From a checkpoint of a small transformer trained on Wikipedia: 14 layers, no biases in attention or MLP.
MLP neurons of a small language model. Each row is named by its layer, matrix (gate and up: input weights) and neuron, and shows model dimensions 0-191. Each number is 500 + 25 x the weight over its row's rms, rounded and kept within 0 to 999. Numbers have three digits each. A neuron's up and down rows have the sign that makes its largest values positive.
A block is one neuron, or neurons of one layer that tend to fire together. Before each block is what it responds to, as a language model described it from the Wikipedia text at the highest values.

Final pieces of transitive verbs split into word pieces, often after "to", just before an object such as the or a: encour-age, all-ow, ra-ise, ens-ure.
L10.gate78:507440480514501506522504500498448519544485480534498496486509493528511494490439511514507465554534486504490498532569529498501497512524496501488447547489488469469478532496482470540481494512493496479492500457495487520497513509481544476483485446498460490521507470527500479500446475514525502502530507497523508510478485516470503466495493527499520437441476526476503500506479537495508478494491483481534551496460543506548488524497514495488544482471491509540515467473506540498474483473506484500563484517502518471487508510507497533486515515493461482497493506523460510521471468526503532438
L10.up78:465489512497477479525508512543487503503508534493499506529468540508516499502522520520506512493497531473492461488527519498502502577495518550463485532476495488514486555521493431535500511495479482459508508481494487506498479470473526461508449502509472452510491488509467517545492485524490490496475476496467506478457502518487482457518469530526458481464504485503498503525441450476514502549535513477512535488518520518483486509516513503463489500498490504528488496515541490549562479514504530463561464505483496464485522533493484515499491474501490453479520483523491477448465488532468487503
L10.gate191:498511469510482464538512508540476497525491469494510532509469481465495498476435507518513494541518503480528519512525523492499500482473488511480443504448513508504476481449477486502485515475512500498522535494511477579461526515516503519489529485509491514501507523507467501530475481471492543496517503531488490496457504502496440483513487513567547498475436487483533536492503492466491502507466490508500527547410506517502478517475502494466500502500482515472542493509502499504522497517536492487484458473492484449546504503511515525542512485492502475545511525517484546526494449506494489496
L10.up191:524535507487490482506490530544484522524469553498514494523519520469496510488430491474531485516486500458502482497515510496505469513505485519474459513476503522502459481493493481513502505473519560491504494480518503528515526504491535497471518510520460505496515464530485524513431489501489549507508513520516435477505518532497479485481497520546505498487457491468539512494520464478466497524520498491484541531435523507480513473493493497472481468536528479531522495528538496499469531483517473451531516466551496483522516478528486519505450462502498514550534524567478505486514463491497507499
L10.gate211:536483481545503525495521499498459519490502460470500521475489501493486510465477534519509510513534499476502459491486516469499529485469496509454441510492521498498531482490455523488481515502493499485487492464531522547467506497509510479502498452519468461542492492456489485537488497510561534487513527532472473509471531487490465503499517533502525486443469530447502487489505531506504552467506513468506497526475500477490538512495515543472498505543497442516496512506496548503528492480503476475482495482496503538504498484521473517535441520487484472504514466485487533594523512495517477482
L10.up211:505494517513508521500499486535502506465500476497507536515483509460444484502496511511464514502494518460485505512499530483490476471511523478505503512503536516512502492478464492489481486551518540484525460458516471496477533467506518473538558481530509503522473453488463496487448468469556532492524452499467525463498523519524514468504504508527502479502449534497528510539485530483525482491509481498510539509493515542488486463492515509449493468574537525506511507552488464473500556512521475469488484492512527501511523498489485485510483467504465542468489462525540498525481529462519503476
L10.gate226:539505460522541500512476477491489499551471517519506504490493552454466520497478515469512516502565466479543510561472539437520527512503495496467464514481532512490492534539544531538506487486535470511486527434475503519493522506493476477496491465502512526474514514495482491556493440474460533508522503472476525487503443506495477513528543503517490477474503514532507495511533522500505517501482515518523499511491526498458500473469470484458514490490481508492489538489468506523498504490514486498497504488494510538476486468455507511481461459516508529558480531512460514508516500520497502516
L10.up226:486513500481502462475511497508538470510500496491503495502518514489499498477476509521515490497517509506494526518471545489484458487481461513494488493470546536539458556515489516506500477473474492526525505490512497527492514509491447487548496513460482472527488508527487517540483480544523545534495502458508472476521509548508434529536536477508462490511512492460539492544512521526504504474467476537515475524493498517536537507511516497503454528498491521529504530497476518475512497494495482484562472467494476511492535504530532494464493483504495565507489493492443477522510464480452458439
L10.gate251:498515479509517533502494498508490486520469476469478527529485491483496466526480456489470482501529495437507527501492528460492503505511506513497488524476522482473493523467444512526511525484534530506485510482577499523500496481549503475474525474529422494501532481496471517502453469535485475513516538492478477466525459497490470479466470532533516512508479514461501464499543472500495492500491532503481521513462517499481512496515485560470492481501532449523512456536493518500477499511519483456496468483488505503506541537523499534511480518486509505551552503528489548526507467473473512522
L10.up251:507532494511466511503519508509532492492529470475543491512497516462514472495481525503483520515521505442524520524426477477485525490526518491521470505496492513517474474472494526506510502502530502487502473508495499552491530527510525508494486498540473518462482547495458511524498455499466503494476459522517502475484476492528441505510480522519548529504474456522522501516466521470502516513516502521496494498442527531493505448498559513447457538550485462458480488538526549521480510496523460463492484473506499508508482480530493525521458478506494465538494508485530482495488527486453518503
L10.gate294:477520479482508492520485455535468494545508484514510515490503530488515485536467495511501464506528477476481504487508522498521448488516498540551504523490516462498482442479484483545508493517563535530499498534494504496515565455501506492515462525513479513517520484487453502503471474530487530504498493472497441499466500522472480455493489511507494474495451496481484506507488497480491526539520502517517538505486491493507516512493509497463447484543506512509511484523516506494467497482476464475523519470548508498519537487580476498508479533494546519450525495548480497496458471488452491532
L10.up294:492511466516470474490508482493485483484501510495528473486473524487502510473466527525518464544536519493535537520465537501495509499489530500485447441455538429493456500487424489507489534525482491542442530454541506485517520505502473447445523465515494507505544499528506497552482502504503511530508490500478471504458487503509499480503485503535498458463475496469483487524496548481510524521469471470540466500476512541506457515487526481490489491484490492518502479526551540491481513506512503497451497479474493459488514470513477505527476499504513480500495483505489503518487477509481488524
L10.gate465:550461476518545494535511466544509529488504495468462494492489519509491505501510516497514523518518541486501508501495510487495516495477480484505467473475505513513519512425484432492476503550506503532506497493540505497469526518465515471563475455497496472513488488541442527469496508538519500503507516495489492452485542496474461490471490516440507498501499473526491514463536497502508516513511522542525511475492501510479515506519532520474473468544517442549541490475508487503471477486467483437511506485533477519553535495501509505463514496499481496490525485483498496533514491524505504445
L10.up465:488463487546515509519497499483492537516476480515478508491510500493502481491487480483520502535484509467499481497525532558520519505510498496492459490488497458464505483472534465525503493526523508486493488484524492504471517551496459502467492497456476558506507509496546493508509524531550525525515506464453535486456498530534488491507468520583536441457503488508499477495444519526518460532485489462470486495492495546490540494474538490477496486519496474534520481527494514482501485518521524528485462461545532475491490541501507510495496511491466484489501471486479513511458500568527483516
L10.gate498:532491506512494533531496493504508529494485477513481512544511508499541531452501509525498455529538489540495522516506561475463501532479494486463502507482472467528520519497492462529501506492504469493512517499505521537484527498520528523470500462521509502522561486488472521519417491494518464512532540488476494494495481545486452513519503540530527485485507489467507517522509467470514497510468529509506532521463528509512508515482502537432524512578510457512551505499469480521535482482508484505508466486447504477543502511499525530477505513523507490517471487539481474502490506467517466496
L10.up498:510481494512489541476493502496454481519541535516481504528537509492516538530522530446497492483495431463495499497533532493502530522501516511506489504510478506476457486498483482550483497512537515499474525523530517467456451476485542495446504469511492486530475475497493484487445479504513462505505484478518502494485505483476486498509473501540524495457513470533484490538482491517500538498487491497552477503517476528548501481546517504475493504532474497534513487491525481442557516498505552511481499495455522488510531512494494493480493509507524530478459470531551463472469492507463496552

Word-final verb suffix pieces such as -ed and -es completing a split verb before its object or preposition (agre-ed, lov-es, carv-ed), plus some sentence-initial subjects like A, He.
L6.gate5:547520520572543486530488501511554521495512508509461504492504513456523482512514498454515524516490477490515517529467547554515498497527548466502528511511506494524491489489486510498549517503545489496493507561483525544514478518514459483496510471469504459473497513541494469507481457504516531484509504533534502454513520482514477504494494523544506461519468481515504523519509490508497503557502502494533495482493486458574512550467483490463526473514465461471515482502498510470480485516511530482534517498464492513479485526478508504488519504519541512530536507510467479503457479523540496513
L6.up5:520505501527454546536535443512524514488536497473500478490501517476519501471514513489487523526498473460484490543482499473587508502483546489483493501528501498495517503527473483498491499507524483534476537519433553481515558482531504447497479468527473486477521532463470485527545460504516500490502479538547496484535532484486498545471478533548506471497479503496501507538510482486514476507465512494534499511498475503534488515464460489499534503499481497488516512450475498468493501506514499499532495512470429491511502537507493482499527512509512525476496509551539483505475473512501508520
L6.gate18:500491506496512456527496492555466482504487505520512524502473494500479504522474488486501439473515504512479529466515549501506477518505444516507476553457471537480499462482429491445501509459497516503443520507581504510493485481509513477476501502507489540531512500492510454524484483505484498523515526493496499545492490550473473526501523511482489475474492525503520520506484483503535516472451451500511486473507478501484517507527469503512500505527500492466508538463526516513540475502496522489544509430478546512490491551494542506545486509480500527527517528491522497489496492539498490475
L6.up18:545491509489504454518518476525479489500456518465495519497523522474522548533516512478518471521533540477498551477521503543511531546469446528502443494539501521477471491489499495460496491483473490547503481461512526509483538482489510476481538507536492461468537468472480526498491521484502481506500499514494497485505470541503458504533512528516455518465488499545489512506499535483500572495498461548499421483530478523465498502517453485493516508485480573532485490495502484485512475487485492507506503457509507500516494498505506477530468484498498491487479504524492476508507524502513477453
L6.gate126:481526513473504479497517495516459474489502532489466543528517490501493495472504473473503506508518513521506488522519485465478486514461482489444488524477489459516485417516463520503533492506520605488459517466552518496494479439450530452496469476479512493480508509511484483521484493457503483500481533504512534494492473550493467512481492508509462483510478520489524519525500505503469469483503490491461537530498501502510502468498476490485500535476499495511473510533527518503489527477468484478497494488502496531495499446475528445479468548504492499508525522529475467532519465521489523466
L6.up126:488488547507492479502492485508482520473488506516433522512491530465484514509522504465533468529530488481511529481490511511485509497492515500502498459498515465535489438518493516494497483489584508519491487469536532495467474489500499478459504477466456521490486490562465487528491465500498519519503461510502501518492479541471489492468530469524531511488541541488505511487489489506496470471486491444477530526535479494533488561530488496478529552435495474517478470538509466533472487474486491486492499493539520548467502459463511497533507505519491472545487506487488494503509494476508525467
L6.gate208:502473535515526482508474509502484506497465497508508487535548504482481486475502512484526473529509472482490541556479473489523505491477482539526482485450458506481437475492434465491467522525520467513540509490520513531502466474498518497516505448536463461516481502550504483493495521464516522477477487505479465486466477474507471491456538532475469502521475504477521556467488489446519487476500477508466511561482513523481484531500473488524491484516515502514450469527536495483465496496451512477485492524516513520514476503522502495526458473491505513491501531510558489487520519473515474490
L6.up208:538495522536522478447489500520485535487507479517465504505521518471533516491476500498483470485509472482512501518502497511556521484518470516501554476489482505477511479486487483483539509525525483509543465520477523488487469518527482497491520535476462509518465460512526534518501534501471471547522523471462503522541477465510524473497546503476505544512487513525498471456488486519505510500521469493544457466521458459513495498466510531543520533502477464517552438484511494480511550447507496488494494514514483530465520484490463468500513532520524470481509491489497549489489499470530500552
L6.gate253:494527479558474539468539469499467476509509502475524496502473442522513474453497509499473474467486475546505488590489488569517528461501538472495527494487512500536484530525493502488516506491504543495519482497513521467490498488494500483467497556510471496498517505512506485502536499464529509475503532485492501507514498534515519476551495475468476510495479504501518459514512461515474493462503485485456503530496484508492512500495509519524469491539508448496547480498523487497544494489476528496538494464489473551519441459470471502490493545484518522496549506498464492495494495484457509506
L6.up253:519473494446536506478471532519542514519516492493502544514513504475523495483481523484503507499514492482475490501488457515510544493504514569458465471522515519476480473558487465469499480496511514463530481525499509498494504471476520526476531500515471532515479490511488520495502491481511511444539493522564457453516472508523502502484531505531525513484456506508489513544528484482504494490474482527504481487458536524504475487505457439505496492469506517502481467525494501508465469456471499481526461449511540479514496490503506541472501471484500496539475518497431531514461494483452514509
L6.gate287:488514503522523500510507446525498503541504470513504469497508485482464495551485512494500476513526521474498548513506516535523486494488511542482505545482492481477489462501451421456500493513537510531516529535517491509463510514476473522537528486479512515516481531520486528490468516516499493488487517527533513485493491491524418503480505475542530445499489518542504522530523463471495516479466467481485502535503457514483500517505493493512499523482499525482558442527519532476503476487525498500485483515487547527452493469482508505533519467491513520524506503510518450511513504445481462463
L6.up287:467508506502517496505533447506509463538484483524477498473511497473474484513482522490492482493513489485428502495475489468522467494490497510474527529451459503497456500491425461496552503519512517545507505504496501469475520499483481493501496521459534501532465573501455486487481512526517536499513523512475491521481490534506459462509494501556516450511515516520527476555509452519492463506462440499497521492476445478478508530507492501503510511489507488494516500480488529496464475480503483487504525473492544514480487456487521493488466467492494486516534499502540473520507503466458494461
L6.gate346:537517476553477512526523486486503467527507520531484467512499516482489511520544510537455494513542492503456483546504514533501485492466521452504508481498491459525509465494530481514499520469468515510508496488541480508496493463540512501495484491508484523537467529578485452478551480494470501495547494526524468517484472497496509507503496461529496491500521531494450504494519503518501451509470505468501519504475512500506512501522494523466507484481512502490554437501541507474467473513490470525516524451533490496482435516465496502550532486506536537494494490497499491490464459454499486485
L6.up346:469473495474513485529517481518510472490484475435479503465526508499435539502494495486504501513518467484495484501527496488469506476553485467486525535482485461506486469490459482487457513485530511495503527532522489492485515491461495490529464480497525491473545536489500494518493494536554520551526542533479505500515488484494452499525514511485497470488480504476565513517505469488531508488507490471490474473482431508497517424488494509488471492493512489472542468480466506518477473535494529466498522489475510504500494496554510474520511479505498485466510548521557493509562529508478507480
L6.gate463:486501521464539453506508483521489520535517511475493534519530465532500497509496509518517508529500493460477476555536513468483504484503495500497498531505472493492511502509482487461527499504534453493522495502518481539491492510498508486482548456509478506484503477502506486480499500448463526515517530531534473525527462516500447497489493479470428497493476507449501520511517475457523495459437520535473507522519566538502489526506475505496501512516479528519567500481545493460540469504530536489488509476480531536518564489550504503508524501479491503507528505510502465494483502521521488456
L6.up463:474520488479521447497528474523514503510495512490499488520489479514494484533457522517534497554474473474504512516532529515491488503501448525502470505460513510473499467492457501498527483517509501494536522494488536490506471496527503460515485492485450492522486499519500484478510537456489462524490458470514501496494477572494472473494508461480486460514457535480482540515482481491522497472485467562503479540472499560507564509498474478512483553524476526508508528512541453533538499519518537494490516532510519523497519513513516497521500534490509447511485488521535458523484500522502482447

Final piece of a main verb in narrative or history prose, just before its object or complement, as in called, making, added, led.
L11.gate507:499489497482501523491486496514535511514523521482490506555498497481476497490462468480512525478520469466511505507501491508482557515482507501507465471464523456523483519467496476503513517474466483504506509482515488548511526542518494487492465508526515514530520463525516477527523485506449474478501565498469466500474469476516464542483458493534469513501488498461520517520533488488488515559486471536506489469472521508511498489484526559480508493507442484501543524520502529514528464495496455497551472482463536515527490462527503502518472529482507499558505503547458533559493468502500502502
L11.up507:480436484523487505518440494502541489513484493497517484485510501474503520566486475466499514517541467477453546471483525492520513474482514541516542467502492483490516490495508477564465474508498516475537458517497538479503539460511506539477474482487524534505495502534496500487466495504490479496505492512527496485514492501497469465487500489511520492446517509521514460520538518495506491548525488504529526481501490539447529485492496517459492494493464508513499456528506539479464432499534473516511491488517476487493565545514487493505489484493480538501484520551498471485462488498452494517

Short word pieces falling inside multi-token words, often place names, e.g. the "er" in Azerbaijan, Puerto, aerosol and the "x" in fixtures, Wuxi.
L10.gate106:495479507498511467515543535510536494522507533515524517473512462488549483516521515534510482504553497449509482490494467512494505492458527509477478551489455515518523502458501522495508519554503534507500461487464515566521546538508515544490489535477446480520496540485483524475539473505486488513468485530489469545535499476514489543488466496475479451504464503519477463459525473513504526517493447485490487557505492476511454519492492500467480499495521475547500475537499489497501473507516485456540517512522504478491484528507528494472452499501511481502499508514502489535513498483496527526
L10.up106:562498500490461487510531542489524516529490475463492497490454516473494532531481482495501452464517498491506509504475520475492507473452427447495511535479478518462461528517498517512535506494461479494498537504487514523475525509531489512519513512497542441511499517501492523523518504493526470530509535505522537507558484489486536450447527527507546493435501511514529481494507506482497472463537522535480525497491505486488456500520469498503458526544528500536523463501486493471513530501517509496506466498517510519462488454480498498496494484491455506511524497487516527470455508521489499477
L10.gate173:501497514520513473509509538541497466514483504495539508476514513529530487489516488505527458528512500491541510469489478534492496452456510477536486524494493461499511489486493450512540511477449520526492512487492484555494526521507492495528514459557474509528500547526443486521483485535518468486490546528497486453512492505513548489526507523501533476473499505492495552502498497457504504523494515512509502490547525474508497503505517503512499524495490472504497487530476479547499470437526447434527511501509494512487483528449482504508488489481523495477479496534543501492552496541448526542
L10.up173:449507479481539475522468527450455486478503526516475513489505511512550479530466523481494483537511532541493509517507500528507523477517451514439507498478492521514459448512537512478502501521511485506517501445443546505543541562427496477509482485484468533484493495551504498493515502542516471520501496518491532449519504524526478550468481491503483441496506492490508489466514506485521481483515471524510510479488516512510512535486484478487517489477479538501515554494515452548524481490506519466506509504478522514478494473492487527531498508502538486512481491510489472488529517508487493483
L10.gate209:524463494540521519522509511491550503502522501520569541508514514508501501464474513484535464461515486518523500487494532520529492504506520508462469553499530498526514499502510529469492510497490468490481544516455474530502503507499527502524497494489523452455461516509478509541473454494498518494514501513474506449504484501522454523533532471479465472458538456515493501517496434542488482453496445521507475468501488466495504482494564516514519480501487491509517531466507533517486510481484501451510503466457469502474495507474543470482496497491511519514495542491479495503468453479474487521
L10.up209:481519517514499461506486492487462508546500485502470461470536517509498531534517450493531479518502489471509475475499502509550494472502502465487517486493546464499518554544507500528522508487515473483496541486506470515509463503495517489523489496531494501498499501494489483463481500530503472525519502485501495453525504483508517477508475507488567435484487489512457497496484514461487479491465517552505526476481486521494509515514507483479505489483517502461511502475450479488503441497563528485552519470501410561495512496491542439490471507496512516471477521498482466512487539521506500470
L10.gate231:528457543502485475483526498460546502478500529519512497510450547463508475488491505502538502420506528484485510544535544488482463531501506498481481524473518522482532441489478484491545496530499506577507534478462472516487522533485501498522493472523486494567481511544526506505466507503519532508529500472502492500490494486532532530510510496517534480542453531513508509501512501464478477494459476469520518479508515473505500502512531488481475526511475519488568491497493468521479465531512527490524521535471494486487515487460488499503528514483497504504535521527499472489505459488476477480
L10.up231:507452494467531520520502505509515506472478484496569518502493485480459498517482502438511494488548516486533505487488530511482503498459497474501530529525493528529493507495467501521490482478458556441494496462487502516449491530455482522495533515474509469503492494493506497502481469476492505526501512537498511533531523503527467507520502448482520519501541503536482484517517545532511524437467487496491503482488495445514545469487446503505501469461490500542529476490504554471509496466532484443494490517498511501506516510472501521523571521488488515524480509518492500521486489522468453520
L10.gate237:517506538496468530494473509500492481495486505500517498510420510492503491490491488465510459498520524478489479509481507436487467503515496504467528528488501490473489471519432522552503506523449514482471532473508534549521530468459523498464456518536498505449472533487500501467522486513480525471488492517528453492530501440523496513477454521483483456509475481520488512526505480510504499496517520477504538522503546517499488511492513553499494520522489512524532494563506458499477541459513510473524478514470542533486520465473480463508505477500505503497509484485487531503555496526486499482
L10.up237:503496478519532498530502562514521479484479510554516530482523510508541440476520542502516484474465523521534532493465483453498469484434512543510512516484507551485502511487495487462546508535494541509547482509461526514478547525505480474525486481480503466509514544488476523498550551518526517512541497485527488518525522517494550518510479514467500498539503494500536481512510459492509494472499500502509482536491535485485492527449496518483486542470501468492465531507495503494510472530513516506495516467463532532516469506511513501522483489498525485479493512509486465558503473459476493526
L10.gate388:509503465488437521492488577501502457479503481502480524485531505508529425467534478493451494441522490494521490524504476524545484518500510445474480526490518516495534484500494496550510507538474493500486499483485501530556519531478510481517516471509515480509492509511510466496493488529471450501492506467500494460518489503524513506562541528495478519492481469471478479497525456517472496497495498510531491512529507437469496484454521491469499489494479455533508498509504507488477513513488537488502481515504513479489479527464469485518518482477532476510506486536467489490585517512473504512
L10.up388:449541511467468487526514494490504499477457530480490478508455539457484495493497482543511497497516480479500524530533535559542517508517488469473454516504523515531509489484518504499503500493539493517481540462500468495521459541473492513502547477458522479496491510499478510546496475502498477490522511490481521506502503505512472492536479471489479543498542454480487519495497503480529512489475467483567477555482483473491498523481480502508523489505519491511528498482514500500489491522528512502466521469476486478498513431525548526519521506491475510495490513515527560526514509463522438426
L10.gate419:518467505515485494509524513468496493526515497514540449502525481503489478490461524491526485524538488464507510505496510514490507484437493506508476531497482447493515517446486485507490497523476454531483525495516502551495553548534487486482476532544547488506491511491463495508522485516486467523482511484518492512537498507430473499531480492525472501517511480513493521479535499475546553475445502488493508520497521523503512513493503507491548514509476513503544508507448520504525468495528454447529483549502530525501513508522484493521495507497483500499471564482464555506482464517466465465
L10.up419:515520505505497525509504524503507539507499496507487469514486524500479518481474502463484516505549507450517498505537483472454490527508479496494466504501485484529522525503522507519518452494534539454465530477480469514505516491532513553486504546496541512462492496498482488490547475500486472483484464480503492537509503533517512474490502505481521465536499459494482539459520462486517494486468455446516540524514499448506517487503541464512463494491492538555488516514519474519488526530525521485466513583499479478498538494498502486510495457499490504438486495425512483469516492486493499474
L10.gate442:454482507463510517505477481519484491502504474507504551497483505527498512499529519493528461498500411483517481589525498497498504523487515502517486509489494520547505535469509489495481526495496507518505540466482511538493517532515489490527501454473525491505501480490488500536487505474550506515537513519447471441490483521507488509555515491485521486477508489486467505483529457547493535470512492573491467480501485514513492498476499468505471507505487529525503497508510495526513505488498514499486479524490468510455524440501543530498553557505521491523492499480500471530506484561522540511
L10.up442:504487461491518519505462538552488479493478476524541486505497562507530463510468514495478540520505522486501499504509520553505481500512477490480465520503470513545500481503536472527499526502493560490488522465488496488489520499470500492485479454502472492514527504486474497550495504506473509529522507482488486491522479523487518527500508519473501449534526494497487496478464450467517514510515499481552482461505499456511474502563507477446508478469502526473508537491496516477473487467471505453490452512548460511525489488482528519476485459471535473452484492524503491549522440497507524528

Short middle pieces of words split into several tokens, often names, such as us in justice or Auschwitz, im in Vladimir, serv in observation.
L11.gate454:441518469538543527471517525502495496510459537476498494471474497508527528540492478460504550476487495534533511504494503474510506503517503507479481548512506489504487506522507531543533503503534542485481511517488512489503525519472491501521490523476491498535507492510442495489522475471480494472498523535504504483560489495495480492499479558510463489534479536507483490541486516535492454503483460483534474503511496531483503506502509501483446508496491500446503498522503499515494520492484479431513493507440532501483525446449464464545495502481497446503477531535499466506532508489485565506
L11.up454:500523482523504507481498501494502515493497518500539539474489489499478477495441477487500533487516495531500524496522492499485508502492484470465510486488497528465478470495505523506451483466466452512487506489498496509506504512480526496487504519506535531504403504535487485544544501498521492471519492516491502485558502524483515520478518531520484475510516452451526519473526478479509517532472512489521542481512497516512472468509517462479554497483507526507472444462489463493522452502499488493453509469436521470516468483510469539471503504496499520503468502528490450505504446494534426498

Final sub-word pieces that complete a split word, such as w|all, downf|all, dis|play, and periods that end a paragraph before a line break.
L6.gate38:499517516491526472545477507481525522498480484497485512498495532505478523529500513486534491531509546489494473512502518497519503500496480515464476524513505510532489475505460509498501483486502516447507503485472491491511489518512517515479538468464499534472501513529464517466469452467530536478482494552550517468507446494511524482515488504535513508469503504513529546483546484507512470501488562554497534517494490534529495512470488501530530490495492612495487447535507486464476506504522522525461451523516529512492497480512520495490523432481488520523492493484452498517487505483486534483
L6.up38:453495500453511461500453479507506487478470526508469526472471516525487547551517505472494512495473502486502514487523551510504498493500472555535541510502494524516513447506452470520488468477494498506522501473512477457482508536542486507452537502488495540502508497503501524470459498463497526504518527505507517496514466515491501477491553477486479552477509532519540523510505502518508507511487516496536513510489482529486523512492497526465516485459515532511488449470484477506463487519536495483438469523493555532498571487524485504491463460492455520478475504522479456503512488526506516488
L6.gate169:470444495497466489494531517534488547498509515488510480488522454487536490482450490495493554473487495515501512534483547446480501498530503508472500493460504486502507528516493480439489523476549484461481497510459499515485508501479509518486505484523557464474471509484503460524504515516527499456519518522452466509521512453463438486503522470493515453501425493469491498519493544510467479529519495462483526499458500544503452510520495524519465540532484477510509521484476478521529487507517507472518526496502486481507489489482519466493527489500498472498472469494508470521486513539480467487
L6.up169:477497497474496502480480443508468499470525458490503477500503487503491518487474531454462499469469517503527488530452525447467493513462508550516491461527503532496484516495480494503484496526490531523490493501497501538534489520527484523511546465512518495471447462480504478472485548540502518459479486510512498460534512460449526436507500486463473485528459501494458494499503519444475492499519528477466522456516496477545458479518480533482501441554493509496543515498474508497489465479521501469489524485512501490488500509526503457479512487503513497489455501453479501487484502516485522497
L6.gate294:505530520458525456530491527529537495510519539513485537486461491491490521464475486483486482541473525517514507540528524457539490505474505469490519537474496485492491457472519506473518497499530535488502514503508467486520490501516489457505503495520488520497539478512501500503514463479513504501470475466522493480508523524512530488489514500525521485525484495508511506509431449452477496504464489465472435531504569509489459512512494512447524515478500488481510500561507501544522491487520438500507503503503523486479489464472484507483500478488464513541465461506507456530542481545502522550
L6.up294:512476511511479510540501545511504479525466482526480494497466451469453493508483472526502529488519519484505469487509532505482475472479464490511498568452526486490519484479514471489475487480553464461503544495559470513472489530524464492506495525479477533484489513474504514469516493484492479493495484475502514507458465489500486468505513535499524497506510516463541549495491457529530496485448500517493506545486484492499505553530525493475543532480485502508507432526477452496483495532516466513509497511473520501512488514484503534516498482515397524507467499475493515492511515491519497512
L6.gate301:493459504454517480511500524527479507531450484464500460497510496516470458490491508524508507513501501519480510495478485504512498475513475506507531489488460529497470513432532508498486488473507537463469546504498479516474571517494492472483541494411487480539503523515555510549497507473497526481478498539496477508467447497500520477531465532507523509513479516521509510506508499479472435489470502490519485531508512529498451497504473486476546492472494465495494479508477497475505506501484523536516523480492553509531537493499470541479523507509469536513468508455511508455495494537515518508
L6.up301:479516497469485486531497518507518491521460532508523526512502473498496508499484501521531506510489458552496518534494498504439538514510488496496487521539484487478454503443524497515517484467495522502519490493516460495498501518473483508498526497492500482510475513525513517490514490469516520500549485482505521508469466505523515463484500476521492496519522516474510466464502522496514450549500511452418508494432570526530464480510514535509559508464515522499516486508494491520478477522549525474476510499505533463538506494474483506485469464498492533489483490481476504543440512503518460566
L6.gate379:482491477492497480547512515518486513512536523474510476504474462473495513481488494472533527503491508509521525513473484511484507489498526540535471539493491512508480482449463520512507488505561470509518517478540482512498522544481503486470494469515483468518506481488470499502537491553458535516477528530531513477532503490536488497530494494543476504481528492522518463508481485509495528562510538512488491519512510491507476494483455490471529537474519519461506535568466533528511492512516471482514489522500494448559506495469520546512485428484504517505488503520506497467516467539507540560
L6.up379:487484497426538511468519501505492522543536506504471460523487492516481478492468521480459531460488533505501481490516480439488486504489468475515514520505471488481492563473511505549536511501515539496553473500503441483496494516512492498506491482521532468466517509495505528542512501520482540535478512499460529518504462498492492514552498502471463538509491506517503469494483482508508489497533522498473512519491514485470509401482499486518499497509493507438514512513491527491504492527498452466492515534497493522561527455505526505480508468489524524458482483487517514464520471468504482501
L6.gate415:538462496493515482475502465508521475488452486523487471515507489518488529495518504503541510517528503510466510473513537540536527503518521503493520510576528529503552519509448499454483516512513492477479523497497490534498507476523489542473498523518528446496534505484477532486490528502495465485514501510487503502492478517521445531518506526507514472458468487466488506456521505486545479475493466510454534490486480529507531498431531491500510501486473532498482504542502494530549478490507504521500492461503490495483490426532514474472479509520490514500486492520488473533539513480545560544
L6.up415:514461523487537477482506533528535528454481467539502506549523499519519511506499528483544457497518476474508491515538500491504544481564534468495483473523517503520541511467494462462496512549537444464502476506476509461479493504510483573482529467477493521468498471496486515484498490470529480457499504502508500510499476468519486552540460495534518516474499488444464537484490497469469505554503496480515494494499502469536498508513508503521524505488488457503514443477503482542527510497450486519503521502496472482477513509527498500463517494496526499496454517495491526507496519530525533512
L6.gate416:507504491504481504503495527497494479521474489519573504467527498527470527499489502468487480504479501482512517434483512448514482499477508547470490513472496509533484472494485565478494495516543516512494527533532487521470514527506500480481505484540477547462462502473484491501437488499476527527481504502522490537505480527480494509475473551511509519528507525485501443478519459535515498569514484435493531555483491479510532474487516510506525516478505446485518517508511532499483509467514469512523434486529485516481518519510540496488456458483491484526476470506489517482487499518507513486
L6.up416:466558500416496488507496458541514486472514478504500555538505466518486484518539453475508468502520526525505524509476482484449484507515526496532502498507522512496516541516490512469492475501492501533506558529500491515506543451508507517499527459562542484484496505478454497511482516458471517541487479513495523506528461525478488528501522448512508517515490489487507495493518507496484486505510516503501534573490493515499486536502544499515495489490463500470502470470489542523489512461538499493490492488510507515465511521518472493488485512487470506483499521529535461589528480493490510498
L6.gate462:482566486533464491482489505504492525509497460512527479565468465541472476525477470502495520522512496521519556576489500477513490533493504486495510546482495484530505481489480540505526496432525518553463509530507533478472484518489508517490485485539486516497492540492475511512506496482487558475531512454510497560518476505488490533516487525500541492567508484496501464461526471510474506526498521496524489533502514480461505512498513492478524531520459473474503510494514502522476513505478487497548447484497479499517515512509506481498532495529460513477495506494493471517539492478523508449
L6.up462:489489493521504453518517464517506492475471467520486494525491492485530509472525523460499488515458530524515483493511522483528459474497521511485469492493495510484470525512474502488537518493490466541522487504481511507520525518497501490516475526540500479559468498473483497535494515499518506514507492488487501494541494518502476504461477541468473502495468482430493503512495489454522495493526523545546495520466489517541523470463540472531476457551496539478506465481510477473506491438529518464550487492507490493518536566566489493446494491479472486517515526527529518467478494505462473489